Weights of a small GPT-style language model, trained from scratch on English Wikipedia.
Size: 11 layers, width 256, 4 heads of 64, vocabulary 5025, 12.9M parameters.
MLP neurons of a small language model. Each row is named by its layer, matrix (up: input weights) and neuron, and shows model dimensions 0-191. Each number is 500 + 25 x the weight over its row's rms, rounded and kept within 0 to 999. Numbers have three digits each.
After each neuron's rows, "fires on" lists the tokens most often at its 100 highest values on Wikipedia text that the model never trained on.

L5.up807:479529522504530480498501489484552462521455495505507451507481524464512505530511527506502452499466538504482449461505575511529521492461522479508527539482457513516478515516503487540515514489519506524485497428503492506484515454495511527538503482537485501482489532526537507519519528481518493546468481507497499506505489484488483525477501473519521512502479464511549493554473472497457498515512487527520517499463467508485504512511490505501461525490488501432482466538472468507492502502494470488520496472476513542518525496508508493480519516503515524507458519498499486504462502483484545548
fires on: " b", "eb", " to", "ib", "ated", "ed"

L3.up68:499504484514500480508456503500495476509524498498505436497545543491513516486511470494472454462491508504493503522517480534501472478548559464501489526454505482469483492486520439516490511493464525513504512505483507478516519509488504497483553494464535487495466501505485519497505480482508505503502516504460497517477503515487509549508489533527522499450545469550497484529499488476482524462463508565493528510472484528512522489481479467508505552527503485499466486480501467502541472493520475484491521509529482499462523499482501503494492522493515514504523476512504489507450522480545481554
fires on: " and", " or", ",", "-", "qu", " |"

L5.up1447:493498493555502514480516505522529474512488521538506470482459511474475494463528476550466499522477462488481531479483503484486486485503495516488471524501517494496529527496490463500519527545490507507505466496528514482445498494526531484493477513466508499533500464507473491496538540509493475476527495508560495513534473525488491497535496459514504541539530484507442485540471502506479481479456436499542484511469476533487490465574536522498479554532501572473520491513469437514485509514502450484502476498511499500439472501511483513484466533503527494515524552472509481509487462517491501544
fires on: " to", " he", " Sch", " at", " As"

L7.up396:524467511533503506472512496477551473533472479469541463526568507505495506494459503465532490511519523493515509522498519514504519503470491503528499490482501543460491506519504520494493430492463469476491477523542510505541524508510494483498506545497475492523539525464497499526477492514467491497535511511490520499520483523504482547521518518538505459490521433501471469475476502472502480493514492519465485520508443524483479491494493522522514559483481456480545511496498460495455489454450527487512477497517493509493494466532474511510501494536506535534492536465495481468463539485504485511
fires on: " P", " p", " W"

L5.up618:512484505536502524522495431503492489540486483501505501499516510550512535513490502474494476519541532483441504508517475565536523485516508534455496509482481510513581490525504461469501470497528499540520472513541556487521513453513519495490461467486508488520517482480514508457496525486540505458525478559481495504528496485476508504503486526457501468509450512495514490529415519535480474500551519512521467510517500508466503505511504491534529517517516526510512469523489486456537498519493492547545482466493496524493498480457489538483483541471457474515503470481516478507492494511511471485
fires on: " the", " to", " he", " pre", " o", " O"

L8.up258:538491480481538439504552439520484479511454485533510489496519492501485534496489460549517477512522480468470486477517492508496487475495541525492498474509480525495556497467534488490486517486500453501483510510503520439496512507504525507487496506506458522474516443492491472518544522508504460521477496542514465491518526478476488505543537458539467485505549510487496489515524506517494494484524492524493514511446534507510504499508519526454548517552486482462483485541517481502505470516519483539543496504533499516506526532514492513504492530438499461493538506518487478477485509488538513442
fires on: " to", " pre", "r", " tra", "re", " th"

L8.up1241:536507470489501502507497497515473506494504512536481476476508524504512475516514485471525499521481507484516510518493473508487480421499524480454482485544487474489505525478479502496472530518514492529493506509512498471534484492529515481494463481490454494525481488499511482456469495504481506541488518493478514516524461454457518560511479501489487533495555496493490481515482504480540501518523501514494493517495500563458513483506502507499500550519498557541503485508494498490498490477476512450484430537526516499486516470509549507479503519500544477504559488549470511484476516514523486510
fires on: " s", " th", "th", " after"

L5.up517:520498485472474518516487527537498485472501512497480501512480528499504478503505506523518489536479502517529538489514503481521476483491483547466458510539533519513469488471516495509508519491490546494450492496482519485462509500463515485544478517510510539511509492492477483520448533480479544483508480486510490506522465506529540567495543507476508487510522540517479470470455512499510512469479480513477516496484520471525515490468532516473505521499452520534467519480503506479482527505495521515473510532519497539488526513460504501510474472488484541463523446509483492494520476540492513463
fires on: " at", " as", " res", " At", " -", "nd"

L8.up1039:479457483539506461544490505507514491563525496525446481526480467502533486516508494523538481515471547520504509431482519485489544492525495479476505509492476453525497489435499486547540518502498507477516486553496492499524533510529501500471475504507501486513458514483473508490494529457482493493504541528519524490513460463498488456492469507493490490522523511482572509469515500504492530525461509480455524522495478497519466509506456497484493502490485494482500539464485450518487495481534510528552494485486499492471485476503494517557524493516473514505514491501557510515468469496517527478
fires on: "."

L8.up1215:508507471533513478514497476528513517552480498461519516515504511528523476492494495472495489546511518533465478491493539542491529466450479529504506550516504500462448459470505503545508454482498503491528521490546511519508541524503502520465465517522468529471495524522511508517498487506514485488497480494519531484480507490514516498506466564495479488532501492512468531530532491482496452556505512512524499490538508487524509471483512501485568484543476465476501495519529507495484463506499528521531500472536516528509532496440487542419495474509492534515514473465468499507502502451500465537
fires on: " (", " |\n", " \"", "—", " de"

L3.up1335:493511515478535516526485498484502492530467522509508501490463435487535494444531458498448449530503497481476509509502489498494511551511517503589511495511520495520555521513501534541480503496532540499474542509504502464545519466453524526501502520484437432485499511489489509465520462487501538503487487497506470510561487476519484498461539506488511505476504493481493499510498499495474477520506491482526513514494513512522519468508485488477527482499519484443471516516484508506475481489518499491525499485504516505502479492479509492461477528520505509524517522496542476503504477467466472515
fires on: "em", "it", "ou", "i", "ri", "ab"

L5.up1361:497482469511503452505488417514478497483526504537492513509511501481453522517524536486489536510494509476503472484536471547496535566476511498558532534507487486532504473441517536505515522497489470481480428470496466475525515529516517496482482484496495527500513525508504460533522547539478520523464508522496491526475524493460491510493515523471499481532496480556477519462499478509473523483530499539492500467489483491509491470508491478508546515491473512504474531530464457482449466485456515488496447505523522485498506496531461501498523504477472473445471517494469537514516498520471471495
fires on: ".", "\n", " |\n", ")\n", "\""

L3.up1392:482474507508500510509511485480541532510489462461506459504540473456492513472520522552497544544471528558513514513509485542483498469465530531523494491521449501464493505458497517460519521526508505500492499482514521518493535505500500502513467478520496481471496466466454479465489503474518477476487503528493485497502504486506507517484475471501508505508512437505533512522525479509485487468555487512541485516519448458496532496566499511488527527486533480471493524503489495464502467477494535465533498467479495516503496465540491546535468545463490482478529552505451488529472508490501478500
fires on: "ro", " they", " he", "ou", "re", " re"

L8.up1267:490575489513523508506529492497502499538483506538468518480471506488509496501488507518501512490478513452476497500464499460512504536482506487500475535550481558502540500517487467480509470514504492462470492486482536479463518457498531474499490533487471501522501509436497490521490491439487526481532504473485490492481551529482517504479465521500473527518504512481476469490499528545510474527504515501480516516468528501503483572536482498517543517503506486535488472533468518483514496483522526521468506469479486498537528498465517476510483512496516506509503525498493505557505498493516472512
fires on: "–", "198", ",", "erm", " "

L7.up761:485508515501467531527535492482510529551473495525531486449507523504473531477511493486508502474502495457477486506528511533513534510455493501549491505494486484453480525499521527544529503532544462510536495511499494509499520485482486497462512503458460507494483484466478471523522497537484540508497488508487499484563444495527504508517543485495514520478519490487442506489490489482496485489496507516462489497524483525473497516458529526488509517503571541516478560505507526466487521530498481508524476503541505504538543513547544480466491503545498526467520506566471504504442504520523511501
fires on: " s", "am", "ol"

L7.up312:480475510539519465443479512542517492550504491533521516480516523484510484482529526540491508513513532487519504531467523487499474514538472495541524465484513498481532491483504531510505452536529531522504503495487529516513538518458569473512479484504515532473514500527461490507476514498545469441519538500527469481502495463503505509555474502443454496521488509525492504549522496485472485460490502483517473468489508478458475473502522522461472447489509484532478500499513452472503490421499476510510521487476501509445467535493469474537537494486533498490512523534479521507499453521513487478
fires on: "8", "9", " E", "i", "0", "7"

L3.up955:549486517496499499505510511534476502494503523458500486461501491504514482515445462484562514510524523538519534479516498506504487493525451482518517475531501505458562515516495484477520488538492461485509479487491473490464505459496474492523483496509464483550518538512550512509487500498510487478481502484521483513493465541532475469530528491563524477509491479506496501497526498554490496516449511468522519463494498507455469539468477484543514485478515515514493484509506489527460476516499517507483485462459486508494478498460504516474444456496513509547483507489480577497517492429504464524
fires on: "0", " place", " –", " Cup", " a", " medal"

L3.up891:519522498440488508508537496467512470492510523498492519552537494474504555541486516509476473498519537501486547511538480471557496504532495471493508538505488545529505506501493482526508425495485474491517515517491504489493496503514514464462461507481520477545518494510502498481504485518474475495499543487472454543477501506511511542464452518501491519520499488517535525486488526451460516486527494514430518510504512494480503510457484523537485501457490474477490479515469489519479475501491468533521516511487514530532525506507524510519467510513524524482537474535550532560525462465518498537
fires on: " ", " V", "agn", " ass"

L5.up1142:521517532510510552501501432520505514486514523501536462499513523516512498503568520498544538497477493501468530545469550513512510547527529501504473524495476512498498501517491485488498517494518462534484535491537479519503477462511503500481537470483497511499519476478464520485519574496524530479458498492520471493499514490523500511505509528505476471511548520482526498531486511491498494487418464488489494487527501471476463469456478500508500464479469479484469499508534504496528474496475528552474481507526499461439482473467504529540485516475474521523441454451534509457528514425513487493
fires on: ".", " do", "et", " Do"

L7.up199:480498499493499523513546494537473511553452498484464479515502507447467524476537490507477462504509521521532512412465480512509495507503501515505487515493475489497497491520503479488487489528474527537531455532444481482478512517482526519482521530441529501530507490542440500519495486516497538507517512573543505529538498492528516512508520498546471495465502480509484509508506546527522505525554507544478510512509478490508488496524495462534520507516442514474532483488493508481483472463458492510515517495520475463509516434482471514559519479562515513504462517447487467478468503485495517468
fires on: " re", " Re", " P", " p", " W", " w"

L8.up1474:526521515520525510509491498468522477465557489535492516490471523534525485521513500551513574489519540479473493521523501521524514512490495547506452442534493504488510516488497481482491494496524511513450476463480508495490521486489492519460484484504511480518469477497476467441497499473481497472487497499494476510535506475509492488526492528528539484513498518548493491527474549466527465495490492491477469479492476498477501508464508530451504514505509537508508497497521505471517505513520473473499503479491529488493519504509511478484543524508513497507504524519456530512499491533528528460
fires on: " tr", "r", " per", " pr", " ar", " Br"

L8.up670:480504478446513517495502514476541470539493513484496510499527497526559509520480513523461519500522517506530536495499530503499476436515480511500553472489492471502488509515485504478494486494476540571491524514501514499519512483500507523483491502491489509477460541526514507516487571527501479512526465534458546474544526538493502464505481519461545482485527481508501475467477529464520494484469515485542512505515548481509479492443514531483501501451494487470464531521497497495493549484512540539487487492482530475459499508538516548461508515530478479462524463508516454521474502488471507520
fires on: " ", "a", " %", "es", " am", " =\n\n"

L8.up714:527550511484539505555480506485445498500504510522462541465511484499501511499476490513522522536519510513526535530500523529493492518465504504478485492526500505496574525517523530531500472494494549533461484484490513545483533500523483485468533481489465485469473497474513478469480474488525502490526474520493513521520491488491480500502536522504478481506495508472476494488481500511495493455461489519542495461525525487483528482529500519449515498476495487516509437482498475488494480431460558521474531472502519512506486504473487512495517543414518482562519521486500477492449460489460564500
fires on: " was", " sh", " sem", " is", " became", " as"

L5.up292:488481519513530488503478533436482526520524474551528521531494488511522511503476523492444505457510527503506544510541510502486467496499474526529478574551486471474497549501463485494555535479471493549478548513509491488457522487475491467456479479526503521495487507463502456484491487465515536486456509546476533479540502465479502481550521541537505542473490517503492479492507488529475513494514464497506517537488493505491507513502497520528514512494483470506502461460487525529475498503531492494501520485477501478491483496481535507547531493500511498473499526504500492521501499480530502529
fires on: " ", "-"

L7.up391:474498487550477491498532449515484445502503496531467526465467471490491489486535485507483465503444465455525496492491481517467521498487470505490500509524527516481487461443525482506524494478505542534525533512581506518530487477504495491487479503538490502510460529500467481471490513478513532488511466524522536544482519526504481515501511504532460489470495495524495477531444489504516515508513509461485563497484474473490509480533511502498487492506496547538462496521476447496514535468524480505490506495482479454509513505540506476477525505536487509499525493511566503499499508481523451525
fires on: " H", " which", " of", ",", " b", " St"

L7.up1143:540528516517466497515516491481463481506481447496539485524504498498515503539527474536530473462508490464479494514475486497489517531502510491521523510456534478504486517522491527494502522464534512519442525516532512489498472536495509501504472526453538504490496531499499471494485489480452509515525452478515509531549483525483510448488466533454497476518520507500500501492469504468473511507521491513509521502499495507530511525454493519506491471525529472585498508484499521471498490517524542453491477516483475508509516478502470505477470447532529521535480546501501508478492474531477442480
fires on: " ", "20"

L5.up158:538505519495501526513498477490471503509537455449477505508514488520510531505522483545517504477496489521516467511471498466455496479457545482500470499501464551484487507485466445521495507515508487521481476478563470514503497510516520499450524472490454488478540503466470524475517541474475488516540485473524525502537489517452520502485492519499515511524460470534514526506517497508517516485518517530498482495492461525551494500518533514491509463519522516470487463475489525488523462478524452506484503541500483472439476469489500511518538554457511493537505486507511477465483498496507494518
fires on: " to", "ak", " To", " can", "ong", " may"

L8.up959:500508508516539523503515544507500476497491557516456501491518534461470512478539486506509503508531531480460533482524492521546519481483490522524528481482544516459521482505504468481466512533526490542466508499552458537492444482543504500484484491515480506481487511516480521526555510477455520524483475520506572471500484514504480491479475521525501515481497432502501511501498494514511503488490497446471518476508512489538486552443481493519510513499525517556490470501555498548521470487495468528538519490517489487491481529548478468484508483498529520486489477472487466478488536527496517493
fires on: " ", " I", " A", " F", " ("

L5.up1530:507531504541491516514440498511471506477482501515509439492495456522511525500470502489480491502474468514454505515507520486499489518507544528484469467552501482502493548514509485489514506533549561505529503475565513451490509477497519494524500432486489537513447495532491506487546543488467472507537454527479502491527471501505524503481484478558468468496520519487500501521504521525457511478487490501480462547498482491488485493515518538455538488507500521502500512493483533525536492531467465471502535517497524498443473501475498489492489524531467501516521499471483504492489527534535515493
fires on: " at", "a", "201", " |", " on", " to"

L7.up1268:527520460480453518505496505506506530482487505561518505488533492517519508523500579532465501517482547530497527497445484463501492524451555483440488489475477530509504467519470474483499457559519489480496474477501505510493497518535509475504491485481483501475490555517588484461512538505520495493500506476537546519484503494515538488509454492484491469525508476466495525494488497506566519470477487507501501480429503481493470534515495504528477562491468492497473481476460507477520486506503490490532480508488463481466512536509494535520474500498494519488493515510501531519488556486492513489
fires on: ".", "201", " ", "–", "194"

L3.up151:479478490496475522527478492504530444529482493476471487484487483510499442495508490478478501534494514532482499485481520489542476481538518473500484512509466518516506514533477456521522505513519467506515513495473526511490435451523521512485485529477492488468514532517498495509511492452522495456546542472551543497519488502521461475509500515490519503534459503486487422476552519509467545491498507531468513524474513482509523532487486471535450499473499510483508481494505491459519485503510486502544513519454500542532508518519459514502553474494543483486509536493535545495511464486495460489
fires on: " not", "est", "ist", " Not", ".", "ot"

L5.up186:552566451481502540492471553504558545458522522448511489525507518535522475529521511528487487472509508524534501494494479499506504504472500516507472461524468512523467491493505456487515518562529511501485526521527499527481500473507513522541471498508475532507465510533519515498504523457525489535510463509488515444504493493464504522500512544497541466539461476504480478477481492500496452506520494505518501511507466492466458523464508497469507515428490487476545483494480476480522496489493511523501503502512510544509494497495505503511473535471510513502485491474489487490493492543520496448
fires on: "202", " res", "S", "p", " at"

L7.up23:493471531481547480496502501448529491519473442510485472553472509543503491508498501451473494526472508478512468495507547502481480503501535495492517496511538498499506448516513515523492508486542469504458475471470510517521529488532541498502504488499556539505535542481482508520468509459494493477497531465511519511491511491501521504513528455506492522502485434470472464516503500499522494501515507481473507502450538493496497481510516521516474502440527503487512475514493493466479477444547538516532512541527520525457477517479486528484498491519506512533518487475511443522522510499459472542
fires on: ".", " ", " \"", "-", "–", "/"

L7.up385:538485485486503536505500514493459507567473470493523465502528547482513448486461524515546515512506499514461458471542435508502537491500510477471489454480490480490490513488490520540522481514539496526514519526535517519519519497510500465490500535509490521518506456483463476534464504513479546515479462516481547479549507473511508494558531530500507511495529481508496475459478466516472486498498534521459510486507515516486476507496514480482475536488521506472489528486480480523478508526472523551497499537514495494508506457551473511512483503534517507522515525515512517502491542523511448517
fires on: " S", " Am", "am", " Com", " am", " O"

L7.up102:493524511501510513498508504509530517512492504483508498483532502463470481491450487503518491507518547511469492448486486480469523516517490500466521518485520539517504471516502485496482499530515499529510512499509517456506504496510517480535519490504509529494514517472507492480484494483440470512535523501519520479494500484512492486511514457511523513504555509501492515519465515488523491507471542470506532515527506462505463523510473523470472511481457497547562449526484444508468480480465523497508495486556481537451550510515485487476491480504507525521519452479533448499484484529528528496
fires on: " F", " S", " B", " Gar", " Abd"

L7.up208:505506461492512499466521457476486449491441506543468513570484504509525490544527489493486536476514509491503498482507519481484499481529485493499477441505509513474519464503506501488494478517541485520440492515487469501508490513529488500490488513513543460503462502483479504486493496513488472478476507518491464476528511492547478525505526512536511457461463474510512494513518511514540491493503504480481513489494515441525500501459535542495524514429524445525501469490503467482511485493520445519497497493511512514475512506521533562502535493527496487522462524492560538509516561533480552486
fires on: " Pr", " pr", "r", "pr", " gr", " br"

L7.up97:468465496502527459516492514479485495533523536504455513507499537499545505510530535480513519482511496473513482496521526492536489536499475496490496466524483473517534539532512540512543496475466548506501548515498473471497467499509490516438524519516464505502483473482470517500489516507507501481498499546492527477513494491473507460502494496519495492473500510517507504515523548550455486466470517491485519515486510477464489510462514479476487485484462508529507442544489515501441478491509508509492471520442482505484501497491518511452493538529559529513499501497503538496456455498440509573
fires on: " =\n\n", " D", " ", " was", "-d"

L8.up76:527490514489511527536500567473468486541511522495507492496466480520491489517482468534465521491514492518491531498465517506526518476524514464479475498487506496505445507474506527483500484534495535471510509513559503530510490487514506544516505500522451449493495480464541519507467496483496518478498493468569527484486480523504521514487479521523502482474498481504450473495491481480503501507473497463534497459504492516536493476429520480478501551473492507471484498483495456513509474498471481573510490509467521471512454544505533512494478502524538494513533470490452450501455498516470495466
fires on: " an", " ", " (", " An"

L5.up1255:543524513509494497500495500480490473528468516501500461467515501496498483487515508465463484517485475526505450506488519503445505501554489465481534515473489522517546506469534459495484520473526471516498496535524490463503501459555471499510517511479506466513503488481526510499528482481522445521491535544524481507493497480476511477475478512475470486472497475547511544512471495504472465498541466467565479509495504501530521451512470551524475493512521477488495455487483456443534495481509500483533508500505495500502496533497495529534436524499517495469514532508480498475541546495527560550
fires on: " I", " to", " U", "u", " To", " A"

L7.up1408:488521569563491508504527500549478499495479501519484481493546523482514484500535521493493477511527489511504525534513537460533520506435541492516474499566506493473520508487539483483507487496494485541508490502474519457462528494562468500495514509489503518523469488538484500549539519493526480497515513522487542506548531530459468501498461522468465525513571505500476448473477444523548532487501491505486517495482462502431480489488462481489481489457506458502547515513492507485475496560476509497536518502500484485513469475489490477527470466491513472499465523497511487507486498516473500490
fires on: ",", "T", "ard", "and", "."

L5.up1085:489522503488525466539459463473533541485527513503481499512492528504531535511492467510491493525512511503466522495453528473468519482471522532551500477515483514523523456501456480522484458487512453469517500496476493508506485476485506514471548493525507499479516520491507511494477516508529492528491478514508511489522559525467473492496528511542490504529489491540515509553503495490507501519530480467509468488499460461508487491481468525475512512525457488414522488480491514510500518477469536545523520520484505559465503520445513545500496477511481477514494532521502451498466503501513466549
fires on: " (", " \"", " ch", " Ch", "—", "^{"

L8.up662:455523502497520499512482504483533462451492473513484505505521504503510512484517486517518530493470489465487501496505516488514494501520532521505524508492512522479542487505516490458494450494531466490523530546500546494473521494471513525585485511462498500496505516499485526444553527530504505505492521511521535479502469450472445509539500461490482489493508507505531496473490479498475504536499524439501516505477476475536549494537492538478492465476498496508528490530487505498519468475524472545479462501565505539459529559469502477496513512497481487486531484516554516523471461527511502443
fires on: "S", " S", " t", " inc", "E", " B"

L5.up1256:498481477488508508523528522484545503562536527509517467509466503527498521518461502529490509486505485523473496522542485482457486484509534506495467473529492530473476468541466528506542475479535475533501491471512535478481509515475483520515478500441520513502545500433513521500508512526556488512496481467483548514477533500484456531510474441498490535513525505503499495493478506538481496490479479514469502516436542506510459483483482506509491488463471540459490512508495504502470467501488497501533536502492499540429494501512513509498532540538470504503493493500497467512511503519516538532
fires on: "m", " sh", "sh", "im", "akh", "h"

L8.up954:520544522455502527498550482516438473520472502530478502531474508512509480511531477476495474516495520469490478538524465539519510513508535477499534517495508484504496484478457520499504484535509483543485510461513521502493496484562489511507528494482540541505517518443513437452476472465547468484497503481511518484486514514488502494522495516501481500483500477465471544489461523501501488470479488474480468489501510509532597522437474510486533505505490453468486455511482490530518544457486506472493525493503491471511545497495472470507463491489534521486504536503522487525450459492505519511
fires on: " as", " and", " was", " –", ";"

L7.up866:452513469554533502496493506542514509498451496494483459493531458519509438461486456508511560494474529509506456500509519477485530530521497478508512506571467485470474487498498493511480510520506511469524456493489509513532507522510507483516504503478488450479524507525486512490499481458500490444503510487514493479486500502455506527479460494512511491463507536521492495484448527503486514467490535495533483486507529483444470508472520482540491464493490521492504505528507478475483503500514475452524543506488507517523504490488516489558498529479503525453526523519493536487473496557537486496
fires on: ".", "14", "8", "9", " ", " |"

L8.up664:518537480523530464538532525507468501486509486545485498494476477498508466498573535499499472498464460501515474485543456492488497476493541528461499506552496464487485520503503485540488501512517514520489541496469545504500482533487484481500485506506476532499522508503500455493509451504488478594482494474517466530496530495464489479512483507511537487479483509513502527510488463471485525503492519497519509564505529479531493528526500494500500531528456489511498518574507529483462537534487502509493521480497511462499558485465495481487454473509499493496503455496569474460547486505499532528
fires on: " St", " and", "at", " Ter", " Ser", " or"

L8.up1060:496495481510452519487479512500524514483481521512554489498477519552480489487544473494503527461520460474497493478499497529514491519451518513487471493523496492494517500472469503481435512500514460521492481502532505479486518479463539502505489463487473500518523480532475519451496480543529509541507530490490456477487512489482517524530515483469542511514467521496466448531498502495481501521488491520486514496534452486489516524505543466510516501442516518461512530529495479461495540517549448520485481495485500473511526504529466501479478500523503508492509494500437531505486473489473515507
fires on: " c", " inc", " res", " s"

L7.up1316:485492500549511507518513470498484492509482449559492514550506487521504475513450471481501486461560536488526496478494551549539501476488468472494468517509481449497481471484510506497494491513509508445462477492507488469524540534513494491493580499455502506524494493512477490505520568472530480498512486519496479510514482525495472485512499516469471499547509491490459479486459531528521530494517539481475545466457491488491475481494482501476481478483531501477520503518502476510517511495472467504485542507515512526494502503533521461499546489527488489521546455524498480505505562491492531481
fires on: ".", ",", ":", "sc", "c"

L5.up328:515507538544541485503511534507473479507510453467528481495490509440499529508504505488484478499532470511480491518485486488500512491484475518539488496497533493471511464481480555493507459434514543519525491516543470517509461511525487441455494499534507523467515509513483479514486483506456504474523517490491464485519482550498538474510525496501512530457469474513528464501528516529493528494528494493506518451505542531485504561441480536496505499558503527469508517466507510508513486520578483486520482481477504483501435480500505509484478474505507549523516468494497503538501452485507489486
fires on: " ", " a", " more", " an"

L8.up1455:499519517498516494496522476496495488528487464505490503535524498507480488479450513509518501516484510484511474491543496512534539521499535551514474516532467526499537511471507458499473505515515481489537503549515528501509499496513499494514517481536523496556523465519511505490517480477461499461477496501497463497489518547504536452525457529480546486514524518447486487483513493531479468493503444504469500454497519479477510487494467553506514468533503492519509503505526506460472472481499504479500493537504477459501513514500477480560515488493527517462548492505518513488563520500511488545
fires on: ",", "-", "201", "200"

L7.up521:470491493555557477516508480443463509483478510521504535502485449485504493488527498496520526491486513525510495486533473553490522533502518527518470479493530547530471487473509472538515515472514519485472490510534532468486490467517487518495482483542537477499528465487504557494435499480481522480501486478494481507458533545494509475537463500470477465489494513492503487448529537486539503529537538529494504504510504469523494505507507498495491491500448489502489482554457504508511524499496499520517477481525476447509527521468526496509441510527478532513461487493498491470510490535536492519
fires on: ",", " .", " ", ":", " Saint"

L8.up795:466476465479508508493528545502476497502454489490513478511518497480518499470491476495524532497534492504498546542498479522484520495479525487487545476493506481536496501559508497472501492503505487552499481502495490516495553501494490502513496494457533523502460536546486485478470504472467516483485486468498490498518472437513521498471468514481504453483500510475534463502471460481509519435489499565486498522475420501500490517482471495512542511479542475507519519553515492510513476513513513476522509507479499517525459517506477474505457486435488518530498501480478454501511473527526521465
fires on: ".", " ", "6", "7"

L8.up976:488517460507469512515477506542510488543494531478518499530537524518507482496504547563491494442484488488486480516487488500496503523468466554477535473494456500490509520514489528485499477490503478543485479458522448513499499492495516493496527523500524516492491523517554503479509500505481534520505484476498508479510463537489482487501501491454496548454510498483492463558527508487462488479484475553531529520517526488514529492526495517531494516508491510505492495487460489532492468494517534503444454481516515526494513482511550527502515463540488535523529535547503488501468499479559449486
fires on: " ", "f", "202", "–", "ind"

L5.up613:449505487481506505535539519546539504533491496489529463483526481523513456486533525480538515501483484520507506525477495479532511493515537522516514463514517495479481500524555500521459509494503475472520525485462477527531521512499501510525496541509495517515493494511491491508506497464517495480459513460549504509510502491500478502511524459480486509478467484528498518493521539457465553505477547473503466458469492478496478474511491522501489525522479526534474517486464490466534492500527523485519494520529553466523517506504544430441454493495520508503540513525461501530470526520482525499
fires on: "-", ".", " and", " ", ":"

L7.up595:504519488483517497547496505518525456552497520538484480494476474481517481534522505492459448477542575489469491483501502495510503499493475513492516487478509535473494492486532470527488512527467523555492539475498480492534458516521534509516477471493486528506467490499483502532546501486496465495458536492485513493454507499546478522476496457485456495478517481546479511508493470461495518521485510504517509521530496477502499506501513489519513515543499583496524472519518470511480467484487487504529505460500437449444483523494484498467502502495529466485461527531517514531498540520508464505
fires on: " b", " h", ",", " to", " w", " or"

L8.up123:459484567479531466513515488490500468524484423486488465515543495480492546473517512475531494465492509489486545540546522511526516516508479486498472491463468505524522528465495513513525474514454507528489492508527527483530515547518521481475522466503521504467480523482498486512502547507540496490452489512516547494503493488454480442492489473503519527463488496501507529485492474514487519488502493506502486533508481495544469547491520504515468522520509530551450444465478524496484498526523492500486504503508448467486506512518473469505556501496486503514541507472507467493471489510477511483
fires on: " ", "200", "198", ".", "201", "199"

L8.up1375:484478508532512501458522470502529469487471485545525499514516493438482490488502522536469504436462512505525478518471492544551527480513522513462511500470498503480488496482507506506459453501498478510527524502522552510540485482517535525527502573486467492514482510558525499496519530502479501505505456521524521492515505477527475514473500480500464540521536491455502503521515553505454498512494553482498519473498461462485514501484509536509462506470497514466487476528495466456568510502476492481472501455506459519487500503518474526492491510504527516476506456519513559517501500492523492541
fires on: " B", " b", "-B"

L3.up809:482516516490466527504528535485500536529520511463483524544517549522533496493505478482479522502468529510476523521486520522474458491482476496501483477493573496479511495509474477534517447470439512488478484473467507466543518494497528537515489491471535540484506479427480502494455466453512509513482532448532509562519486486483524474511471471496465506495495519490532510453530491480526494508492517496473531480496540507490477491497504509544508482463521471546546515519486520531501465524513516468511505499487513488471485468498536473479469508493539506490507575523519524478531504527487484497
fires on: ".", "m", ":", "ug", "el", " "

L5.up775:505558529539465503537502478566485470503456515497478493493457490502468528451536481516493479510507445472516513475527445494502546536543515453456527528448477516471520501507476526506469475488498503528475503466503476495511489544533460525518514530472494468509508496490504468440546458515495502495504441480508516487461517498500443509489480525512499523499492471550478532520490507487453509511493511483484541520527559532520518486498481509499530525540475497512491508489492504520512505473463493517508530458502517520498495537509496518494518491503520487471490484529541483496488510532481453517
fires on: " and", " she", " or", " he", " but"